config.yaml
n_layer: 13
d_model: 384
n_head: 4
n_kv_head: 1
head_dim: 96
d_mlp: 1536
vocab_size: 8192
activation: "relu"
norm: "layernorm"
norm_place: "pre"
norm_eps: 1e-06
positions: "rope"
rope_base: 1000000.0
rope_fraction: 1.0
qk_norm: false
attn_scale: 0.102
bias: "none"
tie_embeddings: true
parallel_block: true
init: "trunc"
init_std_qkv: 0.0269
init_std_o: 0.0
init_std_up: 0.0269
init_std_down: 0.0
optimizer: "muon_variant"
lr: 0.00605
lr_mult_o: 4.0
lr_mult_down: 1.5
beta1: 0.95
lr_head: 0.00464
grad_clip: 2.0
warmup_steps: 200
schedule: "wsd"
decay_fraction: 0.724
decay_shape: "linear"
final_lr_fraction: 0.1
batch_tokens: [32768, 65536, 98304]
seq_len: 1024
doc_mask: true
train_tokens: 396400000
steps: 6799
dataset: "wikipedia_en"
MLP neurons of a small language model. Each row is named by its layer, matrix (down: output weights) and neuron, and shows model dimensions 208-303. Each number is 500 + 40 x the weight over its row's rms, rounded and kept within 0 to 999. Numbers have three digits each.
After each neuron's rows, "fires before" lists the tokens most often just after its 100 highest values on Wikipedia text that the model never trained on.

L7.down1177:520524498521414459483563536492439468578497457493574461475563544426461539560536464568461491465482482440511485588518450498520616462459488507553486501499528535499534452462512487480469466587569482502584492541454490506467530522471482457550475432498437546459550525560500514506503421522473498476
fires before: ".", ",", " and", " in", ")"

L7.down1401:448480444488578499477530482474519516509487492480442482470523468549451506518531476607473525515592471513469445489563514553494488521452492508475487543488520475495518518494481514489412446542525498503480522557483556516520483467470483422521538530500527462514484403459501429471451479453464477464
fires before: "  ", "|", "19"

L8.down671:474452540513533457523503516451519474511456501510545485543500524546541516525456507522522510600522507511508533482451449522522512520453501448473539503489518500509485493537496485469457482518527462522462510526488527496448497514520538463447535476465511497553507485519526548479485524462481496495
fires before: "="

L4.down116:490612494484463466527549585554573451498549441514478493478526545577503435491458519465449497444418502435419537574509498525488527481412533470485497543517440496458463551495497452486485588460561498511508528553425524489495479538478530482517548468532450473568482491517479535518437467522445531549
fires before: "-", "\n"

L4.down1466:489498479447515509555437466452538512507497533480552511482461537467497578503498476455471496539482485508523486502430459459459512479499516485437508434498552523513461473396493496475487457477522479467489538521499462459550432548456516530454518471525504504507539525570490547488499500457473477527
fires before: "="

L5.down363:430492526542484464607525507508565432516490457487543450524554509511506514458569467497496412546406506394547520493478540496535479494485473499563495482513504456509492515483541431479462510521567501505550514464433532486465594494555487612500419454489493483509508469564536502475483526437508492536
fires before: ",", "."

L8.down866:486474486474513494418511514462535522543436445574506538462446432456467515468485468481523504497494500475494477509443470425494532564504510503548562462505472506479447472492445522449366570465504507590456538452454474529557638518470495496519457517500457473472536500516482486523539487542543480507
fires before: " |", " place", ":", "s"

L7.down1060:550461541503494535487441513535513484494495501501519536529566535533464526468491544478500490570527489500562517516449458537544513541512489478512550501454546547509457513568465554516492465417496508508477501516437492494510518456497562518474456474457521480574466530507515556464460428410510487531
fires before: "="

L5.down270:496460484451489495483475495497540480526503504522510484482513502504493539516511509469515500588488515491505537500451463497475497499495516456505514488489544505477497491475495481474499512498545457493488526494510501476495466538470504482449559499500526466517527516523492520520466520459488515498
fires before: "="

L7.down1200:517506500517562497489585475554462526521478496473547553530492522507540505479498492516483482446409599514428473550537435483538522436516484511423539457494504516558490550451571526458480443506443457469519481427535485506476519511537513452496552505456582543434512571461536493456468486410585499504
fires before: " to", " in", " on", " with", " into"

L8.down476:487549504494502468537536456503477469481479489483504518474476462518392509472470489488444504543465509506476488539559459496535523586599455591512500508504532496505469555467507437517427474459513510530503581517511513469563484511477471472527488507482446501512541564490522518484507477452420456466
fires before: "-"

L7.down303:463503532475462479521542472475591552536459514420497454444505505456488445521473532433448475544508524508529543578441511492514491509494449493525479523534509481506465518534506479495418516517505503435503428470491473442513564542438406511526488542535465496531495485454478435597469494469550507475
fires before: "\n", "\n\n", "="

L4.down691:554510565502505466527479471490551523479545521555486483492519507498484502517427485557469507527477430460491445524460525493580467488543439557480470421416481527549497539426530476523589536433445458443499497510461554502507523505513473517544472528507498550484482510479500429549522466532515487495
fires before: "="

L5.down1379:495491519475502558452524507540507465481548487483496498477513499510439546541539457465469600411516551516552457512410444480443452449535521528496509516508531479506590460509556482502535578486485504493417444515507571490450545477550485454479470458494535522482476551502536488464463503490476431564
fires before: ".", ",", " in", " and", " of"

L4.down138:501454562523527481464504561579508486509510489480495457569502509516479503443520506444487527431543442480438457482495613517484410417515450500532477543573504476429503463545521479478464463478454431483518487552519497527524585548505486520589487511443485483463499484459548528534513537548471501488
fires before: "\n", "\n\n", "="

L8.down1023:495512499504511488540539498604447463509528568501577506507450478495483471460517517479489444482512556459503551479488489554552531437499500510488537443454427477484480451479530416458509559508531509504482552519543477514510505518462509493541501536572493488513522495550412505532463546468508506414
fires before: ".", ",", " that"

L5.down780:480504499515539438437489486431477518484525484536523567544508505487493474509498471539592488532457483533491497524447547476502527523507474497462529528430595431477494466459470421536524462436511491488458454502460420500555507550512466511494518533520507550533610426476419514505558485438493479472
fires before: "="

L7.down122:490509539518451551493549509516474438472577469442514520494455496480516479506483454492496533433454471477541513551542496542580552578436409478483467532552476506438501549542487475476538419467544476536509536502487518535544538563528541468585457521467487476611525524520415527525431491495575497438
fires before: "-", "s", "\n"

L5.down228:494529488485483512460588582551437495428457453563506471439416513519505450459483480456541547485472441441484497435481472438427467620479536535515498577458446467527554535509507512512437503489447492546485511515482469493505473484492532545587561531571485482519545478584537500548447565454501577583
fires before: "-", "\n"

L5.down788:545503509551535461520542461595509468528475473529456535451513385542501447510437558543475479586571511490494509439451529493470482454488547485474425513467468448464497513400519519519449514527437458427453468479477540484509457490421514447517540481478572540400504489474521455506508502534514551536
fires before: "="

L7.down1256:439500461453563496521476520479463532521491470464493541481446526555497442525530536501443451500557425496481560546506459625453509449539545454474516482503502475562479543513501527513491524519514501555529477429504543512532574511450468526546470466446524548534457472497417536506533552450460469518
fires before: "=", "\n", "s", " with", " to"

L8.down962:558567531562513533398459489548488499522495462526503532502559554516489471471480463478478475525508486510524470495510519493496552511482463442487536461566509449552469509509531460450439576371506430442552512502524499422387488469505532513547510484496503501541509433462546522455484489518401488432
fires before: ".", ",", " in", " that", " the", " to"

L7.down559:510462494458587522472563467497523513589530470580552458467478550522501565437511492426528522525467478545518468485481484489476451534483465457456451507502524538525475496461510464494547467543576425512482546524494526463460489560506496558482483521464521501501586515544510530522434574470483532516
fires before: "="

L7.down184:484493470437460508480524491526488409457495548477519513531514519517467468544481502426504553550477505523523469489526543472532427506459546526542434513485536629486485493426553409485526518534431466502525562465528526532493468439509399522567391521561479564487507432413468558521437560523440578485
fires before: " the", " a", "\n\n", " his", " through"

L4.down402:434458462533557489542487514487461455472577460555524516500466459387474489522500568507560536538493551533521467493561509535492544452528490478523480484469532481515541477596434409459462545510500496540515489548454473533480474495431561453542420483540473502440506505482428478476499481533460488444
fires before: "=", "The"

L5.down968:491400490403462493495509466426507493572534521453501513570503517461486479523531514480490519531525469503450477497497527506627518560483535535487474498528523571450540471395567470480473499566517512483495547511541483556498457560508390479518447466482489522494506532502519520472475497482560543509
fires before: "=", "\n\n", " The"

L8.down333:527503484503488565483477484564512508483494508546470479524532497502486460522533557491499502577541469471539545502469464502490474558487504465501443522478487515460502540510468504501526508464515519473516511527484533537490596480468554458472506488505550469481476498506517467511564542434476497508
fires before: "="

L5.down1491:488550451566454505493498537532418475450535517456488423491532513555481492509467499514456455473480478466446543506516482488508470461506414563439490522543501569502564500472501491428518503485502506481527500599515396524560434510478520520495513490519518498474552483499444535472581491494484506512
fires before: "=", "-", "\n\n", " The"

L4.down263:464473471508478490509570556493524487512451499386498463478485534527464557480407499495501538481480533491454510478533518506495525547516425475460460497447530447536379492442540487553549537458392463504446492454525450548502555439532509568507555518521401540561503490487544496524530533508511470495
fires before: "s", "\n"

L8.down73:582536452472478551504477502450439499528527527502471529498512429513503532574473554450456467526504423526575493445483549509532531558496565552519517468529514520495537505454512486624445556507516466556482445485441516506499475517485471533503471493572514542476411476538538473500451423573515460518
fires before: ",", " |", ".", "th", " million"

L5.down1071:557531469480448560523504518503524463536514585474457524522536500486539583464502455434481490543548516532512535523531454486438467450491479492541519496486467562542519506309542581481532495457515515477536495452436501466502486472445419494554472441495515453491546529493524464487482560538517480496
fires before: "=", "\n\n", " The", " a", " an"

L8.down584:543479532496412492486459458504510518506521477542498477507559541508541548462498448410505515503514532522467510491467494518536504509563482556471509492553484496516486500502479446501567476521541507496506471459499498460540509419469459509555457460544488511515495398542489469404483429485474440460
fires before: "|"

L5.down904:486481442491500476539540486587449543488505479558484564496523520487463442456532437505541474581557523568553571487455464520504502501508405424490518514477507473468515523532505524536441571504519408509418433515423548496518438531422459496532561526529512572457519407505460575485571490540521500444
fires before: "="

L7.down994:528410520506530493497464510494556465537509527549511490522478495520472545476521507462550511590522514523553483542439445517490508557493513460492544487498595516490490470501494490467506476511555507548466511505516536473461503541453536490428548505519503476554499529545508520523458517464485523458
fires before: "="

L5.down147:516459441468504487494446504480511515538512514550533468503494549508529507488500513440560467527447488503497500454450447535520528534449494457490453529440568486500484459461508459439497501522524498528511525472487487447532445549495508511468541502519514477514564504518514548476467466487491487511
fires before: "="

L5.down969:469520445476475484509493498540471505596496530537465534542452574565534457499486493480483527497465441524484514457505429536489476465509547475479487536451505481518538565373538509519502574481466518441491572500485547567471517509542519586498542496514507496447511493453483480524525473536518545461
fires before: "="

L7.down653:495500499534547446524504510510478524474543476478476557491513556495489525442542552393509465543534493485497553485530531480484435450511472474569479526501515464448510529506511393479515505433500450521539535471439488416614498469480513502511482479499524565456643460448475524518472459447523506555
fires before: "\n", "  ", " \"", "\n\n"

L8.down1022:499527485482476553539482453446529497415538500462524623531489509538538563523473548487479486386499527547509471491401436470494529490585524532558492522454496523436518503557510483492548551533502558513503453456537487481553556512522529580549492495486502514438441432501485547473478532516543521491
fires before: "|", "nt", "s"

L8.down452:450482528508560529490499539513507477495467555483516489476516450532517447473576526458421558534523411473448535491493518556514468498449533502465528522502532382434462608494484489485531415455518509460493482554479502482410482558497509571392511495510498515522502519478412415506553505456519552507
fires before: "|"

L4.down716:519488465489510500537457448492476484503533546534489461506500522466518529529516494464543492503558469543546490470453485516554529539521534495509418446444558532490556480552489470477543485486471425498514560490500444471558457556433482493489488471427525462475540511508476497482447443525395543492
fires before: "="

L7.down1423:455558547404482450413538513468532531531466479543487461457460498468551513460494483434534494499513525445504486536598502451461519509536480426530449518505521527480536530565470531446507522539559555474455489503527544505448566439447500496560578486489449477509469496445553552453469452527447406484
fires before: " the", " to", " that", ",", " by", "ly"

L8.down1175:524475508524503479519491526461519488519467531520502491492451565510428491497488464488552525544491469502535472494423492532539493497481496514473566493482520460510465479484553507480532503537548476491490504533506487444479431537485519538469540525521506515493526476510497597457516499469504502478
fires before: "="

L7.down215:547491462574476487477487479486461541450553481542521541534507444508520503538460460521504425514523464473590509473523431530461470446491457513552570421508516459575500579479555411534543512438547492551576557456460502441461507517487494527483449546523496575518509513470509484510457523531489488446
fires before: ",", ".", " and", " were", " in", " of"

L5.down1453:442476594481532462509477481438551520493543493498539409560526508568407506541541554515496493500501522492458531545477526510494459479548430436584533526557510501446457543539528511426536488497556440542523534535435467449454587507461534580463480544526460444531543472462560572506483493470513431530
fires before: "=", "."

L8.down998:474515420616535536554588526492502480497461533406553521512531537568450478462456574550487495503509477462492516479477489498504464556490520458453510479529525435554490511503573477480413503514567428498491485521482467531500543506521514567612502527488457462465453546598478514556508472572549489435
fires before: "\n", ".", "\n\n", "-", ","

L8.down209:490516567523603487438472472524476525429427505483525503510540483454479531506521500495496470455454554483475580491518518538450446503509474551504549445508475476539499496432526529438508529524595498524488555555512459519494474421538463441455497487492537554501494553453556503544473527513589509577
fires before: " with", " as", " in", ",", ".", " ="

L5.down1522:480536570426555441469504512491482576570436471404510497511413536491550487532467541508448490552479499552465460488532505579524522497466511487471490504460477467427513524399502527454510482559475523527493547411487581533514507596531533458505537482494573529479495458516556443475507468500451501442
fires before: "|", "=", " The", "\n\n"

L8.down508:485519450500528472526476500472541462457462522507522399530541535456475473566488501526511495379496493490516468464442499517453482425462401500472545560554489527511475532543523525491473469553591475494549461491515514633465573486459521535525478577580483448587477443550508531519471459515408556489
fires before: "|", ",", ".", " in", " from", "ing"

L8.down1397:479519534446461489513498514465509545576509442545523509506531546434525465492504517468438550551532489460529524506507497473519513476472438523509468539455515487476464453441547550466458506475576602505499483488493515492462550467546500523549494462476468483527468503516559449469443488492537490534
fires before: "\n", " |", "-", ",", "\n\n"

L7.down797:470462495555451495558486491552496440493491475451548466543548460450438476527546440433517533575509482493483548480466550553528499491524486527442467560513513414579474528470520471473543476416448514590494488536556515467507490451573514466518584574502419498466542461512534503448526503498502503532
fires before: "\n", "\n\n", ",", ";", "."

L7.down1463:496472447522557487465517455464489504414529489495511440577462499555502434606466508551451547495522508507493472492481484467467535514495552485503516481530416457551509483454509564452522516521498536552538505491393504557531463545474388508466519484468481457487429467448498491509505499568520490579
fires before: " |", "′", ";", "g"

L7.down908:506519552486528433463492526493523465585531455545515516501528429475445502512548468443532539538470408468500487555540483483472496442427466523402449454458476503472537509467556526480483490483548553539494473446489461455495490550523465489442503527459471501527511506482563507533492478433548546529
fires before: "|"

L7.down309:460519479445492470503495569548504445493505510560528525506500479504492519470536499496433494495497453511454520473502536526528529495511466585502510492466463490527437521489490503467457510460502492574468572507477580524569511548500477497557512492493523552519460438509495546487461501533498434502
fires before: "-", "\n"

L8.down1054:455460490447576450520489483497472439493450597498493593470467512459556501542455513459474475487471497482506507471525414538529589487507406522491504547500552507547432563504417472522509506432447473537507470437508470528531489485505500491497520511519474521471469515469472485551513513498504515549
fires before: "s", "|", " |", "ologist", "d"

L4.down110:456489511491479573542539496555430404536497539488492472527507515471445611494559453533517490465495476494604539416533516527521460511420500528530600476437497470488499439494562491525458451476489496505516518495504531539483511518432493491472469607451497459480470549367487528473454462470474519489
fires before: "s", "M"

L5.down1274:501529536488487451505544517507533545556428545497519527546525537513517480471494506538525495446421489518564513426479496545456465527502532546528501511451454496458480577567450478540463535553530440487518487460476512528571467466484485557527509507532465523500504523470578507500521468583496439478
fires before: "-", "\n", ".", ","

L5.down1134:526530520624461537514457477431533464500532480437544494487475562526486530453491543527450481507492428497490518456532480432500497502542534494509487551505513569513509489457537452501518517479507529458508516457550472492495478478410484534490486566540384484493467404484499488535443501525498516464
fires before: "|", "z"

L4.down212:488518441492507468505465528487530471504522502487507450624554605496431470481440497541423525475408502471503427509420493531531504501492576552468523486467501489554535522547517492523515541480529457491553518465506544538488450515435481488508561501546453511506468422518450521522507486478511452503
fires before: " |", "."

L5.down1528:482639514495469481519466498470475440545529481510547537502496423487527514485485541424525411517408456499480496458541535472487426576500488497493499521496573462479526514572473491526558528445491551470503469501508453517499466482540438489500427449482506528492573482458512558527545452553483485461
fires before: ".", ",", " of", " and", " in", "s"

L5.down979:530480444476468487515480501485539484502561499486518553514491510517515464523474563529506487561522536498530488523494530479482494469525510530473528460512554474459509509424447527488475523561416504479463474525486467486495464486533503459514516493504498424447556503468480529476518498485568470500
fires before: "="

L7.down1311:500430514467495416564498504526490455546471524544496481486509508511486548487503488474540523531494500507543511516448445499476522494488501509484475481500564547495475464504495532490511514465599494499455528532518456518510460525457504519445557502521511463559476471554543543476480516416480523497
fires before: "="

L4.down636:528547497486537472496540484525545451515532442534544443522439506448525425430505547461502480530570569504541506497537463481456452479493505564454548451505488552528558501456498563442487556568506497500520488558455492455532513440433523496508459526531495462522492558595506536476512550514531567460
fires before: "\n", "-", "\n\n"

L4.down358:524486452534488490465528515580524511453490515464521469510532366490508450577424629515524475515521470435560444438508598561534518490496438449587422454466504551497463545490526563513495469492543502446511498530505487544484521510450509534491486508524490469507516479449528484506510487526503504488
fires before: "=", " to", "gu"

L4.down25:490541534498441505480536420440577475473483483397519508512457510527478549557542553517461431482526460485467548532531517512484490416530511486483524469507496543532470436504555464510515459572485471522513539471494450467517566506426492482519534546487456517498496488497455476536509537516475498520
fires before: "\n\n", "\n"

L7.down710:413489501535510433494516456516514514493476451520602474509517480635531487468471517492511526435500493535526484465446501518502531485458484483564544490555387447518488586507472521428551562467533553458492534557469527418539531516443539502517516514508527508478557425504504484491419564504477481478
fires before: " |", ".", ",", "\n", "–"

L5.down727:472416489464567487493496450456585489490477536471429573525516500545498438490466520509463501470529548534531497465510482566524525527524456596469553516435538498492469555534448454496452475456562451505557453499491510458605483521477486522449484453533545536545434531503480500492432435416534512517
fires before: "|", "  ", " —", "z", " |"

L8.down1321:499446595480490497445529463479530586565445498532474475466487523569566562550537526474528484459528491495501444495500490484430475545594540488519459512459528452455527505530480496499490411505439521478512525514493489497552506482479485517585486502580526446525590535510451490575472511479495524554
fires before: ".", "\n", ",", " to", "=", "\n\n"

L5.down1367:507543531506551519471506514551498545492472580533535440526478535562576518466484477505478507558441494522408471522503424441512457488471457461511476474502426490468480498549472528513402506466492481631512524497444532471533485498507525504476499511509503562432456486477513419448471569533422458551
fires before: " |", ",", " ("

L8.down1151:464476455459469532471505463474559477545523507455484509507525528468502495494520467512572556616499474507538543544477448506498546527539499458456544462458518484530488442422528525532477499535507459539471488541500517530509492516452439519464481502531449505499560536506474541511440480454515506497
fires before: "="

L5.down1281:558475534453506461479472527483513473475541601495523473534543496545477438518500511518432555453469447491500516508486468532546421547459558444479517515504532447529488494538499458473460534550447466468603518484448465457504459528465507561526503476463503600471516483499535524406522525480475442470
fires before: "=", "|", "-", "\n\n"

L8.down311:468530497546439440453549501543464442565433450437416500499478514449569514477496563498511508493552581476466515524514497461466520578533515441475530531475479475518516473462579537515506551501518538484492548487535508508532424508447501588483523549481488545539525462509517495548483516463617530532
fires before: "|", "-"

L7.down97:479481473543449536495562492473460441458534504464523527498558567549510527493503506412523536440443471491522540483483493519501472512520504510538504556456563463498498487535482463470507485549472585458563458428447554464575495529471416545479483394447486463509525550509493485529503523506460463468
fires before: "|"

L4.down531:530594505498507429446506539506510528510501475497463467466472506481433461584534477487506516505508493560537482478403522487545530542461482482503493438464511549427514483450518498437515491484479593460461427458493571483514518478518493488544517526517523516552492538478474488468511461524499477568
fires before: "="

L4.down1085:448462522494488484507453505501545487525456535531459441529492492524513510495502481494534491511416531503482479529483533481494494500480486535487487465465531504531480475429501480479542513486513508467516574497495475471530490473474536492490494517508489507545478439521487497449504513486507469492
fires before: "="

L8.down458:500536504451481518482480514495500455519514479474544543526490463505500433556597437457489400538547467519521571474513469550452475533509581479491443469470546485460530524485528453447502409453506513569498459467551528413472506486478467545570451494447597511559553535473512537518472511446456466499
fires before: "=", " York", "\n", "\n\n"

L8.down1368:473474479501460480491549498469532463585514441494493446440458535508484458487460548497470466471542609554536460426500502524451534475492535480558472519549484521520461520454425418460544516530543439494472504512471534501492548439450530491543478523427470516517423546516555496491469549465519489442
fires before: "\n", "\n\n", " |", "="

L5.down1496:524500439416429509534477468500457489484487517432483469557502517476495510505416420581470476421460471522446527577494478515556460496561466411497510469531496465529525427505475520482534552538439503480537470602464482515504472489584394466553506501464496490429504503434484509520537534459562515599
fires before: "=", "\n\n", " The", " He"

L4.down687:538410444551513515526558515439496501518447432503462533501538438501515479517435516594488562536461454488477541429514466497490496526476463524514540564415461410491505499472471526498479523515525417461453541521498479512481532418471569470476496524574476501492565567490499485464593525497499509551
fires before: "-", "|", "ian"

L8.down806:472491467553495485486544538507480529534506589495500529490495531463494511469496491499491509585457527480456521504463493548512463512490469542449516468470474497500497514254491412481508528523518543528488505502454480530453465561510506544511503523523528567445420455536474471470466547525506479509
fires before: "=", "\n\n", " The"

L5.down1147:509455460513561556494531505444459491521489471493517487499578470434481403554527541508412551576481539446450501547560598475489516484533474571409502464518469511555396471503499512502549599512520483554520519469519563451542433606536421453428565470525510529489425454485525504494529495470485576485
fires before: "|"

L4.down1385:523512440487431547508519489461513519492488527477564540458529540488598569572475473517573514510452498564452562540426469470512495510443493432532513427432527515509508458424505493530525513552534432513447552517483425459513442515480520525456502417456542476456490529520499504495483550423573500521
fires before: "=", "-"

L5.down850:522509482550494507504520489451576495498524532481647493512489530474499508514502506578489486564461447441527509520484540544519502533481598534523447476515533534575491521493477483479503479472502449473500520567486478526527435452518457559427397478518461478528472494484488508550544491464523496489
fires before: "="

L5.down1210:509483465501586530430451510475480460421529446533470476501472531473509476453486496501483484549469518497506520454445452499461467509463527542451448471529512415492477466484511454453382549504524477499475556529526543543511500520511579571497529511526462485616498492514528488564490514539435555580
fires before: "-"

L5.down950:541521568515543437498502502486492488485568484469547509574538541456486460510466418496514502489498545547464400497492457510535495565489461510500454563520524439494481504494531471407519466460492521459505422506515508492444471449546449439573530505515454524493433467558431428489510536466520523465
fires before: ",", ".", " and", " in", " of", " ("

L5.down653:485460473578544500550462436563498533529472561533526481482547505535472475453446505463462488569498531537469506447565494555484362504481575510496463515472507512518507541443474498512501495504500422490495489483508572482466564486531520539473495579496500462497490486516500540528468479522520536520
fires before: "="

L4.down460:482517504501495522485511512500502413539476516564519546470491483427472450477462508572543554584537456481405516556505547438403456490500543511429483472464478488509455489434510536487517531559505537553534480527502534546526445458512538512537404516521570546455518399534503476462501514489454507535
fires before: "="

L8.down464:501486585546505542534539451487457442479459448480548525459550490457598428513528548571474536499509485455531515473502448533492544403459532517478545534533505545496451460522486537437503479427501534467502539510476504505418549498489498473575474518474516534511532570474520571574423563565464525490
fires before: ",", "″", ")", ".", " January"

L5.down104:518472513425493492503544506500487490510544476493536497457491566494508395522463441490491479540415490516480493432452589436502500444445501506517455563585439507488483528483520477469561521518543442479536426423497502548464528571507513452477391550465458494542482572428520540477442471505496464486
fires before: " |", ".", "\n", " —"

L5.down99:463507494489522499482516532537612558497496569437484513448513567502538506506475461507541494604514505525493519559481512519485485464462437499510518503498491460436529462484508522539599557599500556447441449457484506478496442502454453439475532563460466516515560571428489385509476551506508438543
fires before: "="

L5.down441:497533519443547475485429465520499499543527484424502498490523522565422459497542532471548502568400570546457506510503465500557473493532545493535450495489526483530432464531563468431548534508535448549502503467489506406459552534430576562613453529508489492497554560456495511423542510475499493507
fires before: "="

L5.down1085:583513485459482491509506443503493492520522557529509531532496424466460483482523511526482480448470517511555521506468432469479458493457509475504491468525533488430548475534587522518517540431504521513576463531498439562547471466383560535523496548508472456505458544445512564478432505454503471495
fires before: "s", "er"

L4.down459:451491466529508513473462500512529490532524540497504499528556486503496458495450536419527491581511483486506516510534523454449409488561456497507534514495545493524534501453492456485543461454542403516562518538498448436483471512497427538549568533529473569449591510496461553496433448460480450494
fires before: "="

L7.down339:426590545473446548454515469510498539505571494490539504447460510515547448519438495514476549502495551457575562507461517527498515462508477554508437544529508490564484441488542519517499509535538541490532555504490489468429494515439490493455579511524521523481506436474564518457519502560467466437
fires before: "=", "\n", "\n\n"

L5.down42:455465513465541537457464528472555522504496474522511447548543469458467519464436448507469484521493463487569541544539535438519500558498484462502497438541468505569534432486441464471506514485426516525551422520489559542513572421433478538516487523482497536551515447444536448499550460569527487484
fires before: "=", "\n\n", " The"

L5.down864:513506476491478506524421466539519514463539472455543557523516481436513502537469444468531524496502502415471505431446516555526499501475473503491512490535530496482536452630461549495477467510452517464439506562507420465492420522517580499526511503519489475499564608504500521492523495428440451457
fires before: "="

L7.down145:465505479513522509473494606431556511571468473497470550479496490528477522341495500533499549503504485498527440427435504522543463444538488514454507508541489459513456545517437456512518515552490561505458498514465459542561512465495514450503527534543539483514538509510540513451547593537473494481
fires before: ".", ",", " for"

L4.down905:502448473413523525529468468468561495518496503462572454516513520461453559505471503449506522518463496538525486528430528446457497517494539472504476462490597544478488464457531463462574486513468491509508507504515424466571452551514517538466520479508464469484551504560504572481512522508482463578
fires before: "="